Weights of a small transformer language model.
Architecture: RMSNorm before each block, rotary positions, no biases in attention or MLP, untied embeddings.
Training: a variant of Muon for these matrices, 9536 steps.
MLP neurons of a small language model. Each row is named by its layer, matrix (gate and up: input weights) and neuron, and shows model dimensions 544-639. Each number is 128 + 24 x the weight over its row's rms, rounded and kept within 0 to 255. Numbers have three digits each. A neuron's up and down rows have the sign that makes its largest values positive.
A block is one neuron, or neurons of one layer that tend to fire together. After each block is what it responds to, as a language model described it from the Wikipedia text at the highest values.

L2.gate1054:189124153100120145146121135112125128133163133176122117106131121162122137141126150121148128147130115128120086141125131105100112111153181171122147110089118117138091083089090124141112137159053119125148109134091098094152111149151115126147135130132179137165143126081197114124160127133128122133
L2.up1054:135121173083146123117109143123142142126134143098141115157128148123132068092107164180148116161139148122106134134148154122142123145106175190140094147141149129158121141141120081123148110193135117123160115127068108129130145106095142150104115113153165143144137155132126127136126163108139118112
L2.gate2293:143109155188136158162136129124129142141081139129104110157123206072140112159134143164153120146141125070137113155106193140157125139144069184149153108154157085141149141110106106098133174156118144107121123103116118098118099131139093154117126124130121101146129107131060153134126132147080108105
L2.up2293:128144121173151110171147147120093142133143169109112107092154183148126079121157156139089115125127161100112094151097086112135147146178147150114166139086131107115139152095174130119124136140133136129143122165102134106111071123168120101131138114135103144160165113164132154141137150107121104092
Description: Forms of have. Fires on have, has, had, including contraction pieces like 've and n't, as auxiliary or possessive verbs after a subject: "has been", "had won", "I've".

L3.gate448:118149108134154081129150121164095115114125089112110118074198159132080099170137151109128134119146105099141148145141097102177151149155076123133152108146114104159137107112084099145128137114075171107137127087113076126098098126121150091104109129128145123129167106162146127126153101158121133113
L3.up448:098125058067131124142111082103123154131130153134072112107118173093121109110143139146163112124108116116139106116145108102139121132112130120139141132154083152142142113140139142147135155158129117129154152110169104130147135178128171140117106102116164177128098109149118099160149135097122111103
L3.gate1798:157162099151101128150123179178135108117061130140116136088158146140152136073110137117107135125142127103117138112127136130114096137155153132080124119123116102141156130141105106114097113095148100142103124128101137153149110101124144101117126101166130151155166138099119149095102079171108121136
L3.up1798:120158106128137116106154129111171162155115121100191121122134128120146119116118131142139116076122116099116178149133115144082167135143173154114163127134143110147128142116149133124103145127115121106160139112097140149171145153127129148101151140154115103147128101077145108095114131162160095120
L3.gate2098:115148123128119131123110142158090126085162121102118089139112108153164185128167137110142109136151105138102113149133156116131179130133185096129151127132100172133125097092147132110120101149132120120138081097120148134092157141123118129137127149172141137148104138061130140142112144095155083131
L3.up2098:092118121156160126130076122118137193108152132125108110159131155129158095154114145123131163118129121128072130096160106142119142136125125144073150082154143123150133170102107123148128126117126160174134142147132100157086146128128166150127112142134183100160130097123134131131125135097106100119
L3.gate2278:147153113136162092100144142124099102150138129118106134162121140077117183096150134109159127145084138146161110192071122120109115120178121158140122127108153102156161150142151191129122130118106101117153111106099139128119135135120129122127169119132137127174127070109121120142086080131131122108
L3.up2278:125091108159123090107166134132152118140139152123130147127112092093152141101117110096105105160157154153163124119108108144125091173110133113133135107119159126143144133149124163130105119085132141140141114120101097143147165148167177112081096141127153165121137107157130079104086096173100160106
Description: Perfect auxiliary have/had. Auxiliary and main-verb forms of have right after a subject or relative who, such as I've, would've, who had, has, Having.

L2.gate343:120091101134133140137110157162135115141108096140120130073138096107120133155133168106146107128146166159150158160116113144070139154135106106086106148126104147130126130141112137139116156133085160100107115132145093181115149168106113160126111168147105165171122134142143129132176154117100143158
L2.up343:126111154171147116130135151134136058131097052140086144110107178130135164175132156122105117122180122118115137164173146131142140151153128111101122159160135125144146142093161121107089127137112090094094114107126109159129122113127100149147127133133112128151122127149098098106156144098081148135
L2.gate2167:137116155147132133130139123130102133131113128139133095127166133144112176107106138165143117166128132118148122179145124151154129075122144133105141125116155161136124139161099124187129086114136152094140099126126167135157128119099135130158129143128124110110163107129106138163164103146097106127
L2.up2167:160105126149113128146185122133085084151111096150086120119112146179122164163128159159115115129130134101148114173127137182137135096122132130146148102125165121134115142129086145130126095130149180137144116111147119110122111174126177190115106127095139173115176100126130138151176114189100160102
Description: Naming and identity words. Words that introduce what something is called, such as known as, named, called, renaming, and Name or Role table headers; also kinship nouns like daughter, son, child before of.

L4.gate1:105130130077128131189173127115097124141135152132162116172123201105084129129137152138151172124136138086175140124112137125133100108153129142121171133129170136159149145155139146116144158140137091108145149090137102142107130141145175134117144067127084130160162137156146083134147097116122111140
L4.up1:171121118160108126136102129173150154138121164050129111105089105150112104135136145154144145099136128153135128120133135149139089116152136150121136095136141135118134097131130146124188165131082133127147087125137119122137156141118136151098082121161158142120131108132145107165149086159166118071
L4.gate263:134142154127126133118196135077098120112142161119161114110139112190123095144121132128151166101101129117104138143105151152150135146164110166181127103113110133081117163116150138118086111103122132121108116133138124117115130106106173148107137152128158080140131099132168124135123107132122154113
L4.up263:139121196154158126180152108112112119115116142113118108107111138177135113134136157120103147114122147127110159184146119151160122129140095123151137104118146144104118126066135107108105131142151146104136152120158114117166141144169158127155173109105141123119142181136145061192122159145155113105
L4.gate1111:096165132129109174125121105126080158113153146105110110120158139097138151136176109157119132134170135093103157159160120131120143109190158098110098116129117134176121119123136114134131122142161132153107141124123135132099116152118147099117121143151104141168130118111113110114124133103113115109
L4.up1111:122097136209112126104108120120127118141136125116130139133075129087163179109145063113174133093140134134150154126135126157134142129102106145133123145103132101138106139105110119133133121110097195152141114110157149131134119138142136049102137095163136136128105136139145122135086145151111106112
L4.gate1143:125134112067170139102080164124174174139126121110139154132115162108095100150110148128096157112127141147115149102127105104136103144143113146118115152154143154097121125130154120137098138147164149130178098122126152135155111147133177097102151139119130163112142123099095104110191161104106125101
L4.up1143:155130095129142117159140118138118065151126147131139092089142139122112088107086123135129131105138138130126156103122133105089126134171136097155063108136141120178150123121111090097128102144144122128128133133167160112123118126093121106120143159113107163122123130143092091141149188156156098161
L4.gate1766:131147154091135165115109107148171162153178094171148131095133098120140096107122130096132108159111102152134099120112136156141146158087104153110130173138157144120105152144085124102147159137125085088126167108140137102119115129142163119145113154145124113127142179144130133086189130134105171093
L4.up1766:136134121133143093083166085165112088151153144134146145098128135137094144103106115155122119156152103121132122157172160154090091145131116176145131123124149115111172139171116113124137142110128152107120161149129127145111136173122141135136114122134110161122108125121116153172129143144110127129
L4.gate2008:122156118118122106117161119140118098130125114136140143124147126170137097133174099153094126093103144111143117117144125123158090145092132138160171122106150193152108102128138141105133136137113075084119153118134139181115137121110114090085123165132154141132152109084135136155135120146117152170
L4.up2008:151070130131086091094128130107118132155106137125141153106105119100090084137153129135103125158118119133130133159128119134185086133155176130105146173100124148141106176126100154114135130095125128127114122123106154120125134119153153130117177119107131110129132140127152137115130173164142130150
L4.gate2253:178116159117121132124119116119148125106107131149141150135096137168127142137125119151140133116108126125152175159131132162152148123155165104136143120148152160108111175163112126143075140157111126114122146159145130160141121142087149102109132098115120110124116161108137124196125155174164115177
L4.up2253:105105078147138133141166132129115102100151170110149119133119098116127110106096131102147112123107141132127128151153122135163128165144156147143120114139144101140137085123105078142132109138151155117173114087157123102138075123138141130153115095176105097153114124148199108124164157170092108124
L4.gate2420:115188128081109149117141095118146127157151159149100124137110143103102124100160174099173145164119139111133175129133086134164095120146144142150138092103153128092139145170102113107134092124126131107153138107157094165154106119118173129115109126128150142139143098171144073112121138110156112133
L4.up2420:140122121111102135135144115071114106102163136118139128123113084130167106098130122134134114114140072131164121122097125151141118162109108144150145159163110110152161173117147136132087120128182148139065113090121186095114114170171146136118092125158130100165151126133128157132165110101142137196
Description: Age after at. The word age in phrases like at age 73 or at the age of 17 in biographies, plus weaker hits on time in at the time.

L2.gate1341:153160143155097125128150073117097097108148124111165129148123183145122126188115159099081136142178129152122049114126118147118078164116134106129104119134127190099153130118121124103114076134142152114108117137136118137133122153194103126133139163144123081123135107144125122168116180164109184127
L2.up1341:151137116120140106147141106137128077097140137081153145147100150128125157172161145125113098179147106110141149152097078124113083156140109142118072131117105098122133139124142105108101127142171118106143116146132109144112129158165091173098134141112107091119121074149155146124139155140073176074
L2.gate1897:133130080138138097104134089116130099139080087066121156157137093168078108162109113169134100150107156107110147119131081137156145108128118119126104128133128145122114110148136141146121129142132155182156143119150146157152108152191104120146099112112093152151138131116137132143093092094074152145
L2.up1897:158139101131111145145102094132158118131126132108146183173129116105105096149131145158090131184124143139128118120147091106127105128136116121143124187154122133129135173154096157134138121119140123169130177111113145171197150127160119100101116137123096113154164141098092143137129116121100182139
Description: Month names in dates. Month names inside dates, mostly in tables, infoboxes and lists, such as 14 January 1972 and February 28; weaker on other word fragments and "age" in "at the age of".

L3.gate339:131138148147098072152087130165100088155157149155163119085106128136124157172169115121168155129136091103136127136147126131131147123114124136135160134119166100146146143154097159115126101100117153128134105137121157125062143190160136170086106150127163157100132142136120147132117124132136143115
L3.up339:089125117180117149158100152150114087140144166152157102071100094112142174127158115125124157130139096123139131133124132120113162102109148086080168126102179160141136139163108144096111107143152145133156142139153161119125133143117118105101116115130104143110109105089126144156106144144086192127
L3.gate1438:130101105205166110116158124133124103179148126156135125129107170144126145148110105091146143130114136138119126132123143145123098121129141118095127110108090163118180106129120111094120125115100171113107153114178105146149179160139167150135127169144158092108118134090107075150152135085126133086
L3.up1438:100094119119148125138195114164134082128138166175120108149101130115162187075116150131150133122100117147104086116156105083113156166116096111110122156069107107160157105129118141116166151115151143149143145116144162121146156120090147078102130121117154095107141130087140105138144140121138118074
L3.gate1514:149089124140117081119138128090151084148125151149164167130119133098156089053144160134104154122115111110113113107127119106098137155130173136117154119122122137169182123162126150154155129101148131106145145151107127110141146126171130136145125120133073082121129138107108111154143158143129108122
L3.up1514:126142117149120167158098106132087122128138115118172113113083134148145155130137118139118153084099130151118194135125131095142111115105089139115103105134138123109143109097123087210102072191135144143150138144135114200124138108107092111137104125101143134081118119130104112104101127119127099113
L3.gate1650:127126133129120146133169116187074092145135093151133116080138145113119120118135144095090167147139108140113107129177175136122148153105144082130117111110157121122228148146126137147137122147123144140089135147140171146121145071097146145155130141128164110148060129096148167159135143124127108104
L3.up1650:133109111125112071147130124143091077102111139120120150116124114130147124098118101100153130113115107123153118141161129080128109132143105140100125109113127089103164149129113142159141100198146152154140126125114155157180127116136102128092099152138117123132127160111152130104138158132090166114
Description: Person role nouns. Final token of nouns naming a person's role, occupation or title, often as a suffix piece: journalist, explore-r, vice-preside-nt, President.

L4.gate217:159109151122086125137144147130096112127145141123157116121119124157103127132130146100139101111126113147138077147141181128126145088129143126152157136130149104131161137117160114158113119171113128119118142142113131140127139126121117149150100104091044171173120145146115102117147152113118139112
L4.up217:112120139147149129090115171169144105133158111131103136146163150152148162142158124176139121109177092119083106140153185115128160166138127145176149156107136138111158153087159110123119124160149120097111173071110107148132135121140123131141130125116147103193115153102140094165163082106184132171
L4.gate776:126124168150117135121129113155150123123114145115157128132120089140124067136103115146140087158164121137127153122108104152109103089163155109109100085126123138154114104111120140108119161127072128098127132114106114103128140115117129141116150107139106179123138111093115113105156150115119129183
L4.up776:109157138120168153131118106158107160088101146092109102111121103119149084185116117144161136157125127098149095137128082098134105113165084103128088112100113084114134105105125114091139123104098127131176126140144104116107130121147153156138121093162113135091123171149115097134120088142109086106
L4.gate1064:161121163098124144116121146106148083104137113112080124128115103189166120140109140100183129113123115158120120122141108131138117174124116131121123127160117160119130135097111120127158123144119117163132113063147103130091200187116162116077137152163179143127144091110116151090149121122138115188
L4.up1064:178145108127135100161099135133090135136125123149112153154124130139155131136139132118127131179187090150127136103114098111168162109144117144120101131156103097140109144148111138124087138164175151085133118121113158092105141143153173155103112109130178133161112139130099053126166137166155153146
L4.gate1238:158149080121115100106174113144171121124124076080126084115123138103109127110124136115095125175109137165158136120087130156107095145155134136159121130112140094109128097115174123103152167106136109094156125101117118133093149130105096136144134132165095088095128113139131154185178115153149113116
L4.up1238:126115093100120121103137122134099169105154102105156133127118138125089121086144133158137158133142126117158096080104117110119112076105138130115132141146122109128191106135127189161138117102123140143142092123112059173090119109114144122103098107164102145130106104148104166126106138142153141145
L4.gate1509:100110137124140154100115119106100105134122138099106155066097086113088128123163118144127126149124116083160130115153125145138086126176169143136178110103128133075157136142138082147108132076119109109151101130083120137130154139116131126156080155054126133150115137113159103138132107121147088105
L4.up1509:145113142104120140107145160112122104117151152118177147123136153136108125123162123099120171138133132151141136116147134169126101151168134130132106128113150085123102155141127081166159129109142111134101090113106120164087162112145116146161122119126159133129110112147121154113125120100124094121
L4.gate1628:137131173127114095159131169125140120150158052155106152128127167133142108132102144127194128106058155150120158130140132138166097175148109142122123064103147162162137097168106158111146138111098135147117141169078138143145107090118103170145104173129094125135152160143125165129118143106152101118
L4.up1628:099102168103118082130126137157132136124130135096123143148145120156128095146122155168137144142107160068152125099142110148141157098118169122143113141140153142128128121138134078112123147125099119108077153155147115154166115123149130118157106144078122125079138152104142163149151122140108074154
L4.gate1745:108129144151095117117136133103125113117147116178090104152152121138155136136142155094109122149117116096101159100178123058141161161134125120193136126128167162112152118120118157107063117102143158133108130104117142152134172102154121167114093153134136125136060123113097101112141093110127117094
L4.up1745:132133133141106168146120177111116123096127104131102134125133082124122128140109119152164151109126124125091127131121128105121114122143140120122096105133125160085160100119122125112087111112140175175136173094161119112110142128078108093187120135143137093089146135110083156090140141111133122042
L4.gate2272:125077131156160119147113146159141128074160093089124127103140131124129154104132116125116156144147150134179143165164119096135129136117092155134126124128144127117123101142158134084135091127094112128126205128154091108118164110168166114172063097121137153146092132148132117139101111149120130095
L4.up2272:143110138159169130124085096149170129145118142102098177116126109167139161102139152152107136119144137138126091146103140128082144126157078140126140120118111149119126157091133114130129153137131131138102127104139159125136113109141144123166104158133117123067134111132154133079107116076158135116
Description: Kinship and role nouns. Nouns naming a person's family relation or role, mostly son or child in biography birth lines such as the son of, the second child of; also daughter, wife, cousin, lawyer, native.

L3.gate233:126154102164085095146130197138114146083120173104108142105125130080102137113132129139097135129136108100155116082102115112146127108139160153149165131121130148133116100129133137123121148127106151107096102062171138113141124133175157126140102134105105127148092192119063091092117124097102151105
L3.up233:123143127135133145095112096150128145112116086142104097120129115140083150117161109156126117126126121098127120122110129105128147102064134130141077114159085098129136087136113112131130103173097172133119120108112141139115145120138146140058134151130170156126105114102161138126112107152110155109
L3.gate781:127129088095147150135116127125139131155120160138132152096087120123089120150144147178104132117090114119116119081102115071099126136161137116161159136167135135151126109106123163143139114135141114115136135114169102082116150116157154105150136129167091116165102127136147102130167136136090149155
L3.up781:145132143147168170126130098141083117134140132111146151110151147129142149133140130090112127122145114127111184147159149132124094124119176155083159144110106132149125137127133143149132150125152130136119101140155162124151092152138160154073162107150173103131125094116168127136116140082096128131
L3.gate1853:135134089154110103062118153146190115110127136113111125122116108126122108109091116094114109143153129134090097101143122125101136118138168080128154155128145148134119114112113106173069117139118137121122147202157119090128095120130138120121165152086133131125139157134130095149135160159141142071
L3.up1853:124140166132096145120111129132094149079094089105140137112134127136148133155138066169114127106142149115137134107113146129118123134122115119097127119142148141126115112157096124122137131134135153111087111144156149130156129115091130131138138169149118160128068141120113114156132185120104095128
L3.gate2024:108152115112144114179182143089115108101146190133147136121100104150174120120138107087096155105151108155106168148146133106129136157129120135161116130126146131126120119146138115116095118121137125119114134091131124110104140083104128164131093146086132117121168135132114154129111128128119123160
L3.up2024:124154134114157121120118098165112153108104151140123086137150145152111110142165081133114158158126102138116137130113151112126140150120120134142069088158107133130096145154090096092118134114132122107145113078155096114124142154053152135129144139133124083146100123106133111156133178141098153148
Description: Dates before the year. Tokens just before a full date's year: day numbers, month names, and the in/on/since that introduce them, e.g. died on 17 August, released in 1988, resumed in July.